Weights of a small transformer language model.
Size: 16 layers, width 160, 5 heads of 32, MLP 448 SwiGLU, 7.71M parameters.
Architecture: RMSNorm before each block, rotary positions, no biases in attention or MLP, untied embeddings.
Training: 241M tokens, 6643 steps.
MLP neurons of a small language model. Each row is named by its layer, matrix (gate and up: input weights; down: output weights) and neuron, and shows model dimensions 0-127. Each number is 128 + 32 x the weight over its row's rms, rounded and kept within 0 to 255. Numbers have three digits each. A neuron's up and down rows have the sign that makes its largest values positive.
Before each neuron's rows, "fires on" lists the tokens most often at its 100 highest values on Wikipedia text that the model never trained on.

fires on: ",", "=", "2", "7", "1", " of"
L3.gate34:146146119063194128090111106140107114135145142190095144146064191137198128142135182162128144115143113107092126125144158140161126152196107187149165175151129149162109122144181126116135154190170101070099106190119096109150082107092167137148158141150110133068100103105098083132071112083092072081113124114101118115106182188128128161143108120087110124096099180110084148085057175108103132134109
L3.up34:143111169127145186120107121071111104173149107194111116092044161188152171155093167115121142093181119071102120136115135082114154133146141163163125061142173187090146090093119165140124174143142123093172127189131068194093161112174148087114088156132086151086108097093054071115139125114108140141148098114120121129112171128111187079129093144111142121146099125128122187104113177105116106142135
L3.down34:174093151151155087119111147129168099108161134085158185142101120144110134158128118145143121129109150070090131126125100147066089130095144147175141190089160123059154136156158148141142158116099139181110076217118124161099175093147142155092113108115171162109151123105069146100168151136118135146142087154185121093153137098117142136130145115138108103171166107117138161162134121092070169108187

fires on: " to", " from", " into", "s"
L3.gate436:118100172126152176137128106138084125118138083125108128089121149173126110150137074206168125139093160141125091169180034113122146153159104107139142151114065126110174132164194153092129081125149145107141153062160108190128177195135169089137111142105105114112185203122077116089140182110171152176126126111099107140058125153093032122127134134182131143100121083116156141112130067193130117133078
L3.up436:131182119098111124102147164081144080193099104115173070107091156113155042139143093193127141179114106124173105118126062112109109095170164128130130100161110148114134148139102140185123136082105138178150175110141075156101166138128114172084132140093081128119107136142094112137150137130149128150068134158132070110131120104128100163163154109183184116162096139132138183105092149120095071089103
L3.down436:040122100140105150143220142128103106133106109149188076114110138185127076105164067174141112153123108114140099187168004119126132128157124102142140130151065190126121106101123126135157108112133170187152163102188114151101182146152097122115130123076117178117157124130130123081128136118112125139136123180097096095113132138126069134170176093173194117137091114154150174101100106087141079076132

fires on: "ing", "s", " about", " in", " of"
L10.gate293:137174066120101150201166168148155129159111108140116099101132153132162137166122157131137087081159084177128125155114100071164086147108154132145087110085125127138067097130068169104148143057124125144077066153161143118166190163110137134165144091093101101103104124155132148102091133088164194177039136148096119115138221150119143183144108152182151157172134107121138100082155132077098183109065
L10.up293:112130040098115172130099132193161110142065133155126104098124143061156156119125116171097068066175095152133131100123126088154156154082126157172111135205123131089148140146167112169182189131144137079135143145099161066158145173197126108120121077110111129098110119116171190087134105111137124138158139137140142135113180153092154109134147093127144184145096054097112099082143105109111118069114
L10.down293:126151125132148131159159151117037136202140113178107067083106108181140159195102118141137169145097149124164155129185150127110127178123168128154103135140084129144067139151126066147100197111087163030122139137144102105196151091132111167166079141107107166130158137145203091103189137083072092112184146122143169112146153118148117097115142138094101142117133162135140113123056104103147123110100

fires on: " of", " from", "7", "ed", " to", "year"
L4.gate292:114091160082101121104150151123093135143125117152145107132040117151114150153133181185169128108132121110070141127136126126082107178176115141210168156132153160086164196090172135184119152158163084134127117117101152152100149127183115158083135103093062096158161098160102146147112086105172094107084117114071123056119154161124134124170147106097128130145065117140083168117128117175148099143148
L4.up292:168109154115059128117076109075138116145116112083150085121105135144115082160146139126082116108171110124092125083127117113078078115115144078170119145114125118094141115142136164169124040091121126100075128157119110120118157162129108159170139121126047184110086101139114217149133097108201177114125122175175125095106185100068112141106145135154126164064088131075152167113153146073122149145092
L4.down292:156128102135104117137146113170113137157102158183132135163146105185071108178103135049137112159097132172185073143102138161137159168116120083079109116162102120071123106162122063126132100062132145165140169148111114125125132140090166107175120107145131130095153098109112085142175123105147177201122134168129124094130144147132118095137194093209151109077096144184188149132105092091134066114140

fires on: "\n", ".", ",", "s", " if", " are"
L6.gate376:120102101113171179062156132140139143155142110162155149097080128189122160116107137151109161090100119146103150155174169191148153137104094180097155081171109184134105089147150158198158071121138134061112079187101152121124112148091174113123125111138137115085150070148104146101088147150098095111149105184093099143131152145110123116168071103145158106133079122095104111180135097099190152113074
L6.up376:114124150114147129050137179143136164153110114153148146165106047162157124104106131173069139145159135075163179123091160130155083124079099114087166103122164160184088100142145144138160103173133164102155163140137139113164104161088126170163125077091140155078159127159121128046110090117149086169116090111099111094119112105120144198121151137208177110138092133115047200109116138127167115078121
L6.down376:112100111118143124153159183156150120084119138079068121172067118062119085081085076122135065145126088120186081151127141115121119141056121155130187153104118115130132120133144151105121143157166147128149105097139122150106158107125127126103082161102139080153136166128115151111129168178138173101168180098118120047157080170098163148145161179075091131172139130120179121160156082119130100127126

fires on: ":", " of", " about", " approximately", " to", " was"
L11.gate258:166193159120137143142151097086136189144112176139161127106190184099130070098217104125102103157118119133146155160106096176171165113148124078056110143175131099098123133072098116166128108154124124111104172101132082106146143157183110130166093133122139135097081077154121160127118094076111155115151129137151112052116079133131139073137119174201118180130188128156122083099121114116117109120132
L11.up258:192157138126131198145131101090084147129137164094103141156176153100136110104171110139132118141105174083082130166191181185144131113108116074121134113172097122138150109109140093128164133111132111099146147120109121135140163189195027106104089173134096108129122145168113120159081103089141135146129107142103141111141130109106128107130055160188166176099200102160101106123035146118144123123096
L11.down258:127148097186073202157101211132159150081193121080156114119193157187141145117106128107155152120104133144100089120146110145102132101164177134129145142120133074142127143104089106163118145145066131096131119141105109127059152165123082115123061105149090145128157156140185172170168122125082105150117157086111152164132167084180138090144045173172136165165116109137080135131116188113084129125176

fires on: " of", " to", " in", " en", " into", " approximately"
L11.gate414:139184109124089142113179097086124164123139092161151122046123137096135063118181141166145128169110164047098100190101142132132080038098195130141128131125062097140168112091114099169138145154118117122132172195103114147154114139176117142125131168161118097114145134156133124119155123160176139135144094132119112164138163130119098106089135183164114091113116135135162156110147107090093122084167
L11.up414:135138125120096118128137103127115134098130128143166138139092150090098123097174139196084126144186094093120140097079091203096162149157186118160149168114172140110154162101163165177155121113118156132140146113093144128198164164088207083109028072151109155111107134172141180194165122144156122127136170186086100091136144101120161121078161081144110101121102144098160107156136100091139157066142
L11.down414:133102086156153142146089131141138055105090123090137073151104178156105142136107145114096150073119098142137128150162141114141123176155111128118122084156160117137167119151157096207161177128105150157132114164124109128177123152080179103128074108161128108072104104097118145083172116165120083165153104147179058217079115155113080127063176103141079105139098163171124119126045130119132111158151

fires on: ",", "|", "In", " When"
L2.gate97:142116110108152095141157108148110158134097152172170180139134164134109133101044093142147155085138126130116114152108069031120107172100175116077187119109160138134127128068126149105076089127109118152113085058165116117119131133043100075127096173164154153089130125104157160133167126137135089132163140176154073087129164177043112147157110118106123091119136121120127122107084132092062101168137
L2.up97:127111151124112098164136089147111100163123132194144188103142117083117118132107110144122111132161182117158092198133165105125100187103175072122126132161087105144096150126114185135088143145113082163165179126086093130115101154183124085143061127138124135140111142111179134083180136140152178148165068165137067151108198159113133127123126112123104110131152099165102143093155128133108083119126
L2.down97:142132179135103130147156084126117130145096083143097139110083162110129110114092165087116170114162188133138080134107108092116193127149150075161144146130080162176146153132133140124109174146092071155182159125091099117105122106077098124129129118096093127162078158121175181118157183105130120103198077153149050088125190142119141144102077095067127089127176103148108091104178129077096070120105

fires on: " in", " of", ":", ")", " South", " North"
L10.gate59:134144096160123119054131075145119191130129169145176142104132184129099086160140143127149173163109112142125194160106067157107118130199173099145173108132107166104096146094156119155068187163148075134141124105167113158143183114207149140172116106179121143112078124115113153111175131189188133131152053098133118130105157145051154102102120167117140112080128124103160140126165137157093130107140
L10.up59:131109080166107108098164138149082203105136100178128128102094194103146080086135188135124171107118121119147094107099106140143116167105132078171081129128181196130149115113141094078120127157136154114122081122105064128083113145088209180161122101114126155129156109093145148123115117124057175189166141098110073159148145126103195075106139093173136169145127152171108161131115141086132193116131
L10.down59:157112164135151139061169102098130140052153115146117193102127141112128092124134114123111153116144156040137157150147084143150149116140118178140139135058141107114139078107096092104141126103171108162155171101129081175124126151121167109138114105127107120153112084108170176064123142102186154112114102130133117206193107109087108117135120139149098092145122099105175084178075098117123207129147

fires on: "-", "s", " a", " of"
L10.gate54:126185132167152120137109175173094133140134128109097166113102164160122175117131138119105089097112132143117153102160100106171174147173124139142118173074148115125099097149131147145164126118144168093184134173138077102135176140104152153145149121210144172113167122138160149136152026079184131163121078156143064133098093127106101138062087104084077095087108108152135117066034100088153133133088
L10.up54:095099035180165174120195072117143115138140149052092118146156162145083159115165143055139161100082162117135161157154042120150145139155096124108144175120141100125119094149095101096197105135155111118139104112204102132113145110104168151117141107168126180144143111135122132135133113108066092165144098112093098148145108140118124076137124123124100114153098141118110140113132145115163180134098
L10.down54:084121140084102152110100110053137111081104118151144126133115111134094130088119153179134128206150150136108081130093212149148131172152180149085159153084082154167141137148149195120065147080133124131064135154071118073141105138123131117126071128111081074109144134144161043142156140159093114113136107180058213110167162137165156146100140120143123124163125092141101117146136112115139099149146

fires on: "1", "2", "0", "4", "e", "6"
L4.gate112:149109187083172156086170068112114112160131107136128159138084172170174126114126146159088144107099073194130155126161136096127130103203141164152101167106197155084160103174106145126131184120104112135183136204143131159108163105167092097098139140140115101052133129128106162100092141094087131092110129085097114119118130123130135164151118124112179165085120134187127136087146163120136097110094
L4.up112:117092147083187150100054163055193130111121151128132146142102146144122111128161139150133139158078131157131152079100132158074168056158145129087141186122137123116059064106119147143128147146123089147147191158111124173150139079140116098065134094103181060116155105158109115090095110068129174133126086104094112103065141103197141126139162105184109131107162163148163177111159139103114127143069
L4.down112:144119100126093144159133092136177117172127185111119102182162125121168184135133077110173155086155209135117140147085129112083111206149125081167167135193127085148148142124126144131089126135128160136099144145092140098131115149205147147085095114150107192136155127169120123152146149139200157133121136171107131179090077084119160166119120110086087157161161150105172134152110153175100135156103

fires on: ",", "r"
L6.gate145:156161120101109148076087138116132101121112137148071084172118131150132127158178101170134114125147126095156132087069135152131149150095094170072072132089159212144089150139138174139079137143159148156111120176058144102098150121167120094102128192127142087130124124153183095160128123125156122167105109105183143084191148096155122124131158126119120111071105103145121155132104132041204082079091
L6.up145:161132132093120188154062096093150123116157130092059144126097074127081112180085156140206098169078131135138083096168132105118113121136116136147108104084068121109049118161100148106089105128125158135144106199122096096083145118135152066166107197098153111167117170102132113126084139077127161182127083130105209134112158136152108159168087183140131143146100227170113146105107138117094134138112
L6.down145:132112127092107077110118105103116133113124105150117156109139165053075188082118142110182126151115161166100116155206157091108143091111134128084101095175107107115111120106150122091184153123064186144123104123186120155201159144075152117102113117107121184133135144067125107140121095086127146140145130153153126145093114106139149110219086120123092160136126174103107126186197196171061144156117

fires on: " of", " I", "year", "N", "-"
L8.gate122:114145119169130147161134162148097132110168117157095097097104133123155191077199122105115125104081115152087105105130141157155108101166183090153124157132141070134161113075178170118152120150124160101129095144089089119096112166171125169128166118121110173151098188139109087131127123133196141127127154090135079109083144149083158124149200165073154162169169099204106139082142168124113144116095
L8.up122:095110146163098093132095149193113146162109138150112113172105126148080148169127106114133177097133091197100092107178117122134182084121154098176100080153187087161129168081094116142114168090168087169083115139121167126156097213149148181088134110115085179164111130166104111105190159121167104145125085148161126129044134123060155158164188161123094198099125173134122134106120109121125104167133
L8.down122:170158096122174114096134127126058124125034187132143103095106140197168143148142089151106112121062181173107128129102137141183128167132136113197122090153126086090141137113145125140138129102100114120099104099143158061156136142038119130167121100155149162105172143132106119153159135105134126161112128148074090170138132148132083140083069111197110114141140144204139140104177083102049065114114

fires on: " of", "-", " about", " land", "000", " fr"
L10.gate374:170079108106132134109161137078131137143113123129120146144143172116159053092209149123153109144143110115079136094145099180147118064102198108110132120115115105058092147083089099130148125154090081131111154125108112176184093173208098133064097131132116081144152149168150132130129091095150163088097128148084136128098114097049091152165122098172081132098131111147143067108103059072079112091095
L10.up374:113209125112124097217163084106161146094110111160121159164202094142133158130129114063137080129148103101153132141135155167166094105127089098096120139133133148172143135108148138114140145145162120146140131162147081119102154139200108059182076109069087150104118132110161180090132088105213128104113199139083120100134109163114119080185123166219105196118128104123121087121104132125118103092109
L10.down374:119122122163087147139147078137138137137110200080129140127171080145110092134157134115115093127125150087153119127073166149129114129108165137094066130079134126123118122070140163194101075139151108120139129127070082073081150175190091129125045159100140143112098151149149127149160126143178125103110122100111143122139111213167156143130079128181137122155124104197156116121052160083043134144141

fires on: "=", " of", "k", "m", " Kim"
L5.gate85:109109126138109126097158134127157184114117130123109133173153133105067130147158082167105127119137107094184092156123088093177147116144133084130141093131118110106096124109109106080082097149128145072148150162095098127138109145154141150155161169137156176139136095136097070107165090084071077157128088039172075081133114110123056104159138087103176164135150182119182150154119163177143153156108
L5.up85:143143102102109139138145153079137177089141159076119106131102078130114146154144168105148128088168081091142139120170141095171167108182134126167184136124071131158193112154120110169107178113111093111162137113119108143131186141126145110072097106133148136124091112083149133055121191101135145137134136170097109078155090123126165123195138140089150135145187142111097111081122114108017088140151
L5.down85:146142159159177122109114076151136132090154128094134125084132170112149172119103159126129136158115122087133116203139101170092116128125178129092092159103161123136125084198122139177085099142144147085135092097129141137131114154169177145136126086111081130161105097099160184137084166109156138140147110165126162071156087093193107154101144097193165150152146088110106143110136108148109145128080

fires on: " the", " of", " by", " at", " from", " in"
L10.gate366:121163114118138136121089061134174137113157205141138128116138089062118117140093081073124101154117170127095156093120066141163080194134137166139135110122096208159052138087150090105155122085114069097083149142116137098068116125156131177138167177130167093101160102122119137138093179116122108121133105129126119127087131153127094108123136138109103122114091102148162098134113093161179135197111
L10.up366:124114149117074141121096093149138070211172144121083115112121111105137143180034164140150110129079126154099133168101113124112135133125140150106131094125149144143084076088148136124123145163140094138099169146192125178112143162032089158099119115154168086114150091169088094135113133113133100118151101165113085192075125144118175117091140090078148097161084106172163106147127100060181132112137
L10.down366:101113135108132069127137125178079127106111109172134117197137117133146093110138087115160155073133133134119106178141094159170138111132193169071076110159103176106138113111153137143150074130047182068093112054098151162165077143174123077077130135133117130133120174103135079094115102137157087180113118119176103139105176144159152071112128101132131130102120101141105165137068132194066124122172

fires on: " |", " in", "-", "|", "s", " two"
L8.gate278:095149164138176076105099099135102145140132109100118145197160083203118100165095124128145128126078124154144141168144163107148126105082081174103121096115120114098153129076155150112240122142128107126151151091133106101113170108096095088159068174135076161092171085153098132080100092113121153104176104161139078109161128151103137097123137142128166108091107106110162113075109089147156094141035
L8.up278:126118104127234100155122173140100165104111112129139152128158131133129129189108064117163155103106134164183151100146125075194065206113121108123076115109131123094106090154140109136165144190168168073149161104112130074127167108144055085171109118159125189144200095145070110127129154137124091174178107154120130144135101137118090130117144148138150140140115126113118141195124145111067089095089
L8.down278:206107077158099148069096099122141135131107176118113092152040158124105151074158138128071069173151099118120110095144174139149145108091176173147140088111068121170158111143132141109045109073131065161126136154093138132134124129095105120075119109124167114140102122114134154147122111139063075103107117140135116119098105179143180125140112160109157185142211204140147132099163110143119175130118

fires on: " over", " around", " between", " about", " than", " throughout"
L6.gate420:166188050162149120089163128164176186089168115085087157149097098107143155154145099086203061094140106126118173111055186145146116130148152143138143044164186131111122105109100147139128111096111126141140163181096159118112156121112152090102048119088149107074092136130161182081135092160138104096164130127127161119163100079087078118141138138153101132131135104070091115124070126074153091101122
L6.up420:210089113100077132146066137057121108117132127108127137156056080118115112113103129119129139109125138106082127125131156178173114092189155117153118095201155103150116107139117114121170189101169153152165174148180148110110136131206131104186063142103145114083125155113147197095168111114089076155091094169185095123122104141141086161089055130116153112068087115122132143109089132121109064076112
L6.down420:167141095111139121142115159110120098107147115131119118111071185123132145119135105111082090091152181102114136120080130153107109156084166190142160121176205119178149110133099126100115103132155148172139181182136153136106106120087128149073097164194085109128075117156183122109144125175168133159086148179088166105141149071069163097183153181168119165138175130088098143093104125153134165088132

fires on: ",", "\""
L13.gate70:158123067084151129114151137117133138163081121157186120132090152129146082135168174099133113078154141122126154125137134153143189120142103102103166199156151118167120123096128144186075102141091172088137076136116135117196153114156132112134106118171160161139089093178171054101167139149170132147139126144136108064198172174098141125203096161092165132091136136187126111149175141122178091110115
L13.up70:115126113074089054119125160107126156077115124152172114106084159199153097131174153135167110193120142090167141096122106146175124102130197079115152126141061141129066109043167129149115174133089128098101143158125114115128094150126129128151174059170176156135140109105103136081127140110133137109172115076145086132143173123155141127160163145120150141153130151154185148122133151108168134188171
L13.down70:105152174115138150151112117132129112117123105162106199172112153117176107087159083114125138088147148108170113123107126153057146154101142145087146120133187105119107159165139159201146094164147155146157102110121152160082116147137117130091097146065107105165073124128100136151124171167109145192119162181178083149110170144100129124162121186115134173119131141079130082144097082169102139073111

fires on: " the", "."
L10.gate350:073135119137103087132133086109203104134106088179106160129127160129120144176153152134138165134149097170169178174129057137147092177135140171149140122122126122180125078135110173097150103114108153113167077176157128098174144105158166091185113140122091088102128153066127135089120136101159115147112115116082095127107181141164085113114088144198127121069153112115124131150098078122144139117147
L10.up350:104090125115118135122146086100076127128079124121074141193120147159100111155167142043147150096079114180093113161173131164161158200136168148125096179142119133136146134178078114144175084154099144133129080061186138143129102119157125114216169052141116107163124105168104096135131109161132175101143070145111122114132135140125085158176156137153196137104133082154126142104127131149177117140134
L10.down350:130081083099036156147171091096170150109119147130082074161150139140040145157116085095141140110128058097129061137113160145143095174118101141109132126106156154135182060169081102126161134151146115133075103132093109107180129118098193093101134074165116153118080132107128121063096140117158114088144157194165109140137133168125092172160123113130139169132093117180158115106156094104111147091171

fires on: ":", ",", " career", "'", "="
L13.gate371:149111097163180070191101135176098135210128104117119154093104161145141104157083111126191173105155129107111148160153116155192140065111053151132112149124138149147109076108145103195119136145121150076136126097179155155112102111165118153087133064155193153121131101066112139085129174099150115089147065133122142119108141084172132143117128181152101150155161179176165119123137131112173119111106
L13.up371:134132151114171085118143167170132169124126131132168117118098134145148137122163126096121097146146151057137140085176152149155107129093127132090151165071104199160105094089181065116153147105120102079101080104130085142066144086157145124156122113108138112138103150095143130075074112158134100071060140051131086151151119123116082165186149158164137115063087129193158135131191105198103098156123
L13.down371:133110088153134108098143163157172095142109054159090189112095108107176120134166118159162182114147148117145089126155130168080152145166102099087155093181109132138167121148144085128170117110164114122150131136176105111138075096115026080148208110103126117144165093118153188109116098139115128179092121122202131205113122091083126140122166111098102131178127136145077147185137132156133123103095

fires on: ",", " |", "|", " with", "er", " of"
L5.gate179:130147116096120112134122151126085099215131095101082124151131129105067129090171139161125155180104165091152118096105159137152148149131128143085149098128135157139105163144117115213117140108157129169110100173119112140137162176177143129095129144129161128089149162206117156087239131075154146093135153153132152176133104165107103113145120177110100123089126166099152123135082161177131117145142
L5.up179:107129144123131166119161074113100091155198132122134093146130181092084148167116180138165107120167160089110117086152118096160114166143131090139124070081126141120123124084151237164087115080141110144144146108085100088062148120175130137090133131117094120151137116112104137151174125055111184070119111151158150039103152145111091101119122107170100134126099191104184181177096172110079083124117
L5.down179:155178161114088062145160207134179128163133139157108103139023134121103136127094069161171170167146138075133126166109127052115147106085102100120067163108106123072108109150093143124152109093140136127177137164155108168145125051196098121114121113107118172106096125162134040147112118182106131188148061183173137125143142159134164131158151124141092116121182143175138144151090128086068138157128

fires on: " of", ":", " the", "se", "e", "ug"
L8.gate190:110146129166129167155137095151087132220074155162087130133085121138157132154120136163145158137188157138145102160170056125125169157096116097105093096078124120095136130119053133096120094083097132114078086168161116105093185143126131179102090127107213127129113149118115109083181152120144173129161160120132156131146168166109155123084092190091064133155161101143163111165108106194192097105155
L8.up190:112056132191138209120125048167122131097131066159153135147146108118104121090128142159118178153150095154175138113170198115094160119168134148091087135123096123093173142130160154082126134135121109107182102099150160144161148108150153124169121124212132141148147112122126123148161109162210138077144096138135094171095105179102103049133131165171154109158205152114104120116163114117215070118142
L8.down190:153069099071120183167108120106080125077136120202079121155168111049115160117114124128098216122187177169138085063131162098133132129165104151074115108084146135133157117098098095129119130143154169128113171162139155116141087158120205117147132147184155122137100147115118096172111127150170147132119169124156127142106159077157109083139106122075088181161150157182135177162122092142154145163098

fires on: "s", "es", "r", "wa", " that", " matches"
L6.gate142:204150149131085158093124111117112101072154097144120146134138151096138155095065127125093166085145103128185161111138123088130126159102133174077122166135113155095179165139203131149110112080125080118094121124126148114187160144097114163134197203177134175139125182159135090122115112150158074157133109145123127165095161132121106128155177155098104110122114072098143139123097136121225096069138
L6.up142:132112134127104147158126177097123104171126106146098119139148125115123064127119125053181107089052144110078067090180136183108164155113129056117152142179058104064096184146144087123148108125124122144143126100135114182125135106176153135161138136121084136148078134131137098103107107147155181138125105174104153112124238174062129120117103140150131142117080153115105154168138111147123157106092
L6.down142:129120142170101119153124133198143104206134123121095120156121084090094155108163172128157115135092172183098048120121169182148106145135140098131139147148065083165123102194113099092138113107124093128123128129153127163064078177156123145143097071107120092098113132061180096113172138102191136069068107184132111122109179160137149126174104070108157166102119174123101145173133163108098134109135

fires on: ",", ":", "."
L13.gate195:092123152103175108116187151177182187099139075129122113124092102153128123183160122145107125104118109111164123119136130132156133099190130139046139106120099166100160151098101148172135065178203151172119088131136167167142158153181135156206156142086113131106096121092138126099129175078138132148136082151127072137168100174151093104135152175133131166141111205128120101151165113178132127085089
L13.up195:127139160101160084112099089085117124126027107134147167100147146169084091149134112122110143129077081104103147060147140097130182146120107139111103131169143157124107165203166050131143167205139160131128156100101072075156090108197174116123110122119203173111088136139086149141092147098188128113165113120094106083120110137131154136180106130122143155099129204163169155104144091119132091161121
L13.down195:155137148131121146134144132150114141091090105101150140161100130155091042134151106137039150167107110126094115096131067134137166126145112152093126088099118118143108131188124061115189101194157160148108139122153097157149129142192149117172087112062088142132104144130082164167115209092142063141136111100098115083114081130100163140184141240151143160141087135115131132082141103119116073076143

fires on: "s", " by", "os", "=", "m"
L5.gate256:095185115147141153083144110078139147095135133090096100141169163138135111073157127112123117097084124102138117149114094161104094084159110087142149117133106109149111140124166089179162119092141087181164131137161150141122135181178116198147175121104137118102174093123136120140185179168078113124157134105146109122110134114211160064087149130060137159063131050173091159147123092158126119114063
L5.up256:095151095093125097100169103124110111125150122159164166132132105149122159137128142140184110118183060150191142125117117118105165136105122165148098182217137126154108109148111144138067141080084112137100080068104088172206152136142146132145181182123165165137132132062105110135111105152116128139119142185104151093177137107178176123125106131101121126128143141099149097130111125131108121151148
L5.down256:124151102135167115187112124189124218134083159078151097174104121135142148120119146161126110088078149079132067111184095146127102116124151171113095186124111123139189160128122180156102089135131147097068182089096120096075128115106088137149057174108158091143132103137181186140099206091123112074133125058128143158135114117172131139132118083138145096128089123105142134116142146112143148105120

fires on: " from", "en", " to", "ent", ","
L5.gate67:071129124070198097146177131171130150133153140069096102101155142091100118127125216141167087127156157072106112171180080083124066112139162115171181129146117139128141130145129167158155132096091123135106078105157138127131114168122132092104118156117131127094150033173146159187173176136134112126152153101177109195150171171153061156110163081112132091178126088137156133111135120127116127103144
L5.up67:165117116116124075116096094096153144125107119106124115114117134085139095123126129086161159180183146104105148092105140167119102097135104133159126149048133138133099092138144111127146148120112096049150154107176161097095152176181095073103110116100135127038106121086120101122158121110187120122082116121125115137090185052139135104147130110110173154087098172172138135130106094097119158160123
L5.down67:109155129085139133133195123085133141108121074120171134182098166121131130086161127160105137142103112146147131123189133065122113149141122144168130128145137142090135149213195082148137161029141154186118110175096135112181122116123133113177141090204131156159148145215137094132068134164139123147143131179145131060159149132114173130137163106162148153086129121121135074114194197129161090113189

fires on: ":", "\n\n", " '", " Northern", "ort", "and"
L4.gate381:121153208154150087114056123120114136145109078155141110118123138130136127163145049129124135095087129104154097086080129127139134146064101096083112040150099131117163128123092129133118151112101145099065110171080135086084118127135148147081130153070101104162106122163073104145117088087139219089126156181112163079115095136081161165158160127161144101081090181106171072114161104139099054139138
L4.up381:142142119167158127134032115093145119101064084159134150100106083162129107132146089114073119096188091109042139120137105107071103157128145102125167136106089126189090045096170127135113169143121175112056135146103143164145154118077099147104090178134120125111138144160127110146129180071175153122143135132127178123112123101126144185163157072170156097110122120084129122143129068123096151147138
L4.down381:099129121108172069130112144102157124109100095125137145146112157152138067124115112079106103162140131132068136160117108154118076145115111121132181152102116158190105027116167116108084143150122132107112129077115109153157117101097078093130125147142121057124195146127135115139121116141157110193208136139137102177159105100128091077122153053132088104169097082185118066177137046105142125096109

fires on: " of", " on", " (", " by", " M", " in"
L10.gate363:140105156126186079177098124142107137155140181118080123135075115174111095123106112158136124112118164086098145061126110148130144089131138138071159091103140162179118125153098124109119137166195149101083120217093199138113117094132071150131122135097140085137074103090094120145101125089174122128105113102156072130089139115107145128082136103143108161113139118147157166098109191117120075092080
L10.up363:175090066167120101108139121091102130092151124086128059128169066090130131144141139117092096107078124190114087165064091139130110149109160161078152125165121139125129111078122153139133102104160120160121107199107083090144100119062066144120105117050150155162172133133099139139133115111114074128172087182153063102113156151155192158132096132130126124076100127124109081111109132078123074090131
L10.down363:150075113076119121108086161111135178063166074097171102159113126081157113079148145175155101154166089122177111122134081145159064127059143166148104144071115142122145184110137141159113146070099091145145115115120117151144100154093136127050158155122123163154085148165078142150123112118115118174147170109143151078165163165137185128100093157113179146153113153113173152107099157124123154113079

fires on: " over", " about", "-", " around", " at", " between"
L8.gate423:151140050153137111157128150107174178148067135135145084086126147109147125123223115124104068170169104120139123095093110207146104122095123093163154139207151099117039110189145110150112086086106163120152148171120116113097057133181101138115098149133145119095095107126193147124121118126129156141070115107133121132134120142107118084177145133190105092132164120101124179087078175137113075073121
L8.up423:214155067155121162142159139089140124157132109090091127088089140113089139103145093119107108129112072133114109088171144124138083172161103139083141117132158109105048111063130136149129129144120106215190119184133123160100129166152126135136079164090092123146086084091089198087170179133149081086105122137065129111126096104095116146152141129175098107160149127184181072140094078114133135119107
L8.down423:197146061113146192075140119101126129159142166136124129107142143095084129097190104178145099079138121116125216123116084191182080165091158146121124122120168097070097116070086117173087151188163087181120185093080155158142150123118160114156095116098078157156132168122181163124092166098142118190104111125141090093126081071121133134153131078193095147110181111147136118136135083123106138166132

fires on: ".", " human", "ug"
L8.gate310:118090118111106161127145119114085058187073116167151158123141147145102140142158115058125114138136108095186167113121093079107114112174138132135147120128174107162079068162146155085155126170129086147155117082098055063184177121155130126154127137144080163119085145141105111160128196151124122099134063133135058127099162184116090176115113123129166129112144077134049082106156138118122120061166
L8.up310:078149117106133099161099147142094062196144134207141186144096144155176128145142130085075144134164122156124120126112129117074202061175146077135127158087133119091140103138113189139168125157102114128139130176122071151116083114145162149138118101101118130122129114133089116174164092185188161139095179139126147101100108119176114159160109082212098118123186135143137117132150078168164112125154
L8.down310:075142118097146112120133158089110057125106177144101150162172182147077129206176132140082132146138162139149102078135137141136146091150105085149141075094116150083171086126116102161087095124107093138089131109122118119219136128111154120077113162115099146174082116152164081130115134165079113136115142156166128072105084120115134136116137076122094116156150094121108162210153137207120158142085

fires on: ".", " St", "|", " 1"
L11.gate269:108112106093136118086066150066131180148137084135155077070100129125116115122117109166118151112104136202119098143126167106175119126147145150171186118072117186111074070136142171099083103116117074109132080156180120153041186114123125076122115123156076094088137122150165122093150140178098103111139114143161114158106153149176153162121100197223169157185152156168174114135102142092130143129181
L11.up269:057115096101103122110148088140126149116142163129097131153096184150105096115122120139118085129125113120127090167109180150103149144067142144135175155105122117099124102141156105160137125121121075112142129140162083106169037167178045077127096081111093103065157080165082148136152033160108110097137169176110154127087137146139141204147153083167133084130126153103178119170123133144128153094143
L11.down269:119120084090110185138148125066119111078080100132119062141162193168136135135147182115070166110099133125130158159126129147106124152151078137147110056152145133058115091130076101097137141127099113147156094131102152126172111104124112120134160100126108076122158148126145127147121124136096094114122185125182188114168056112193136209180103082114115090125059158190060111146175141075147146126168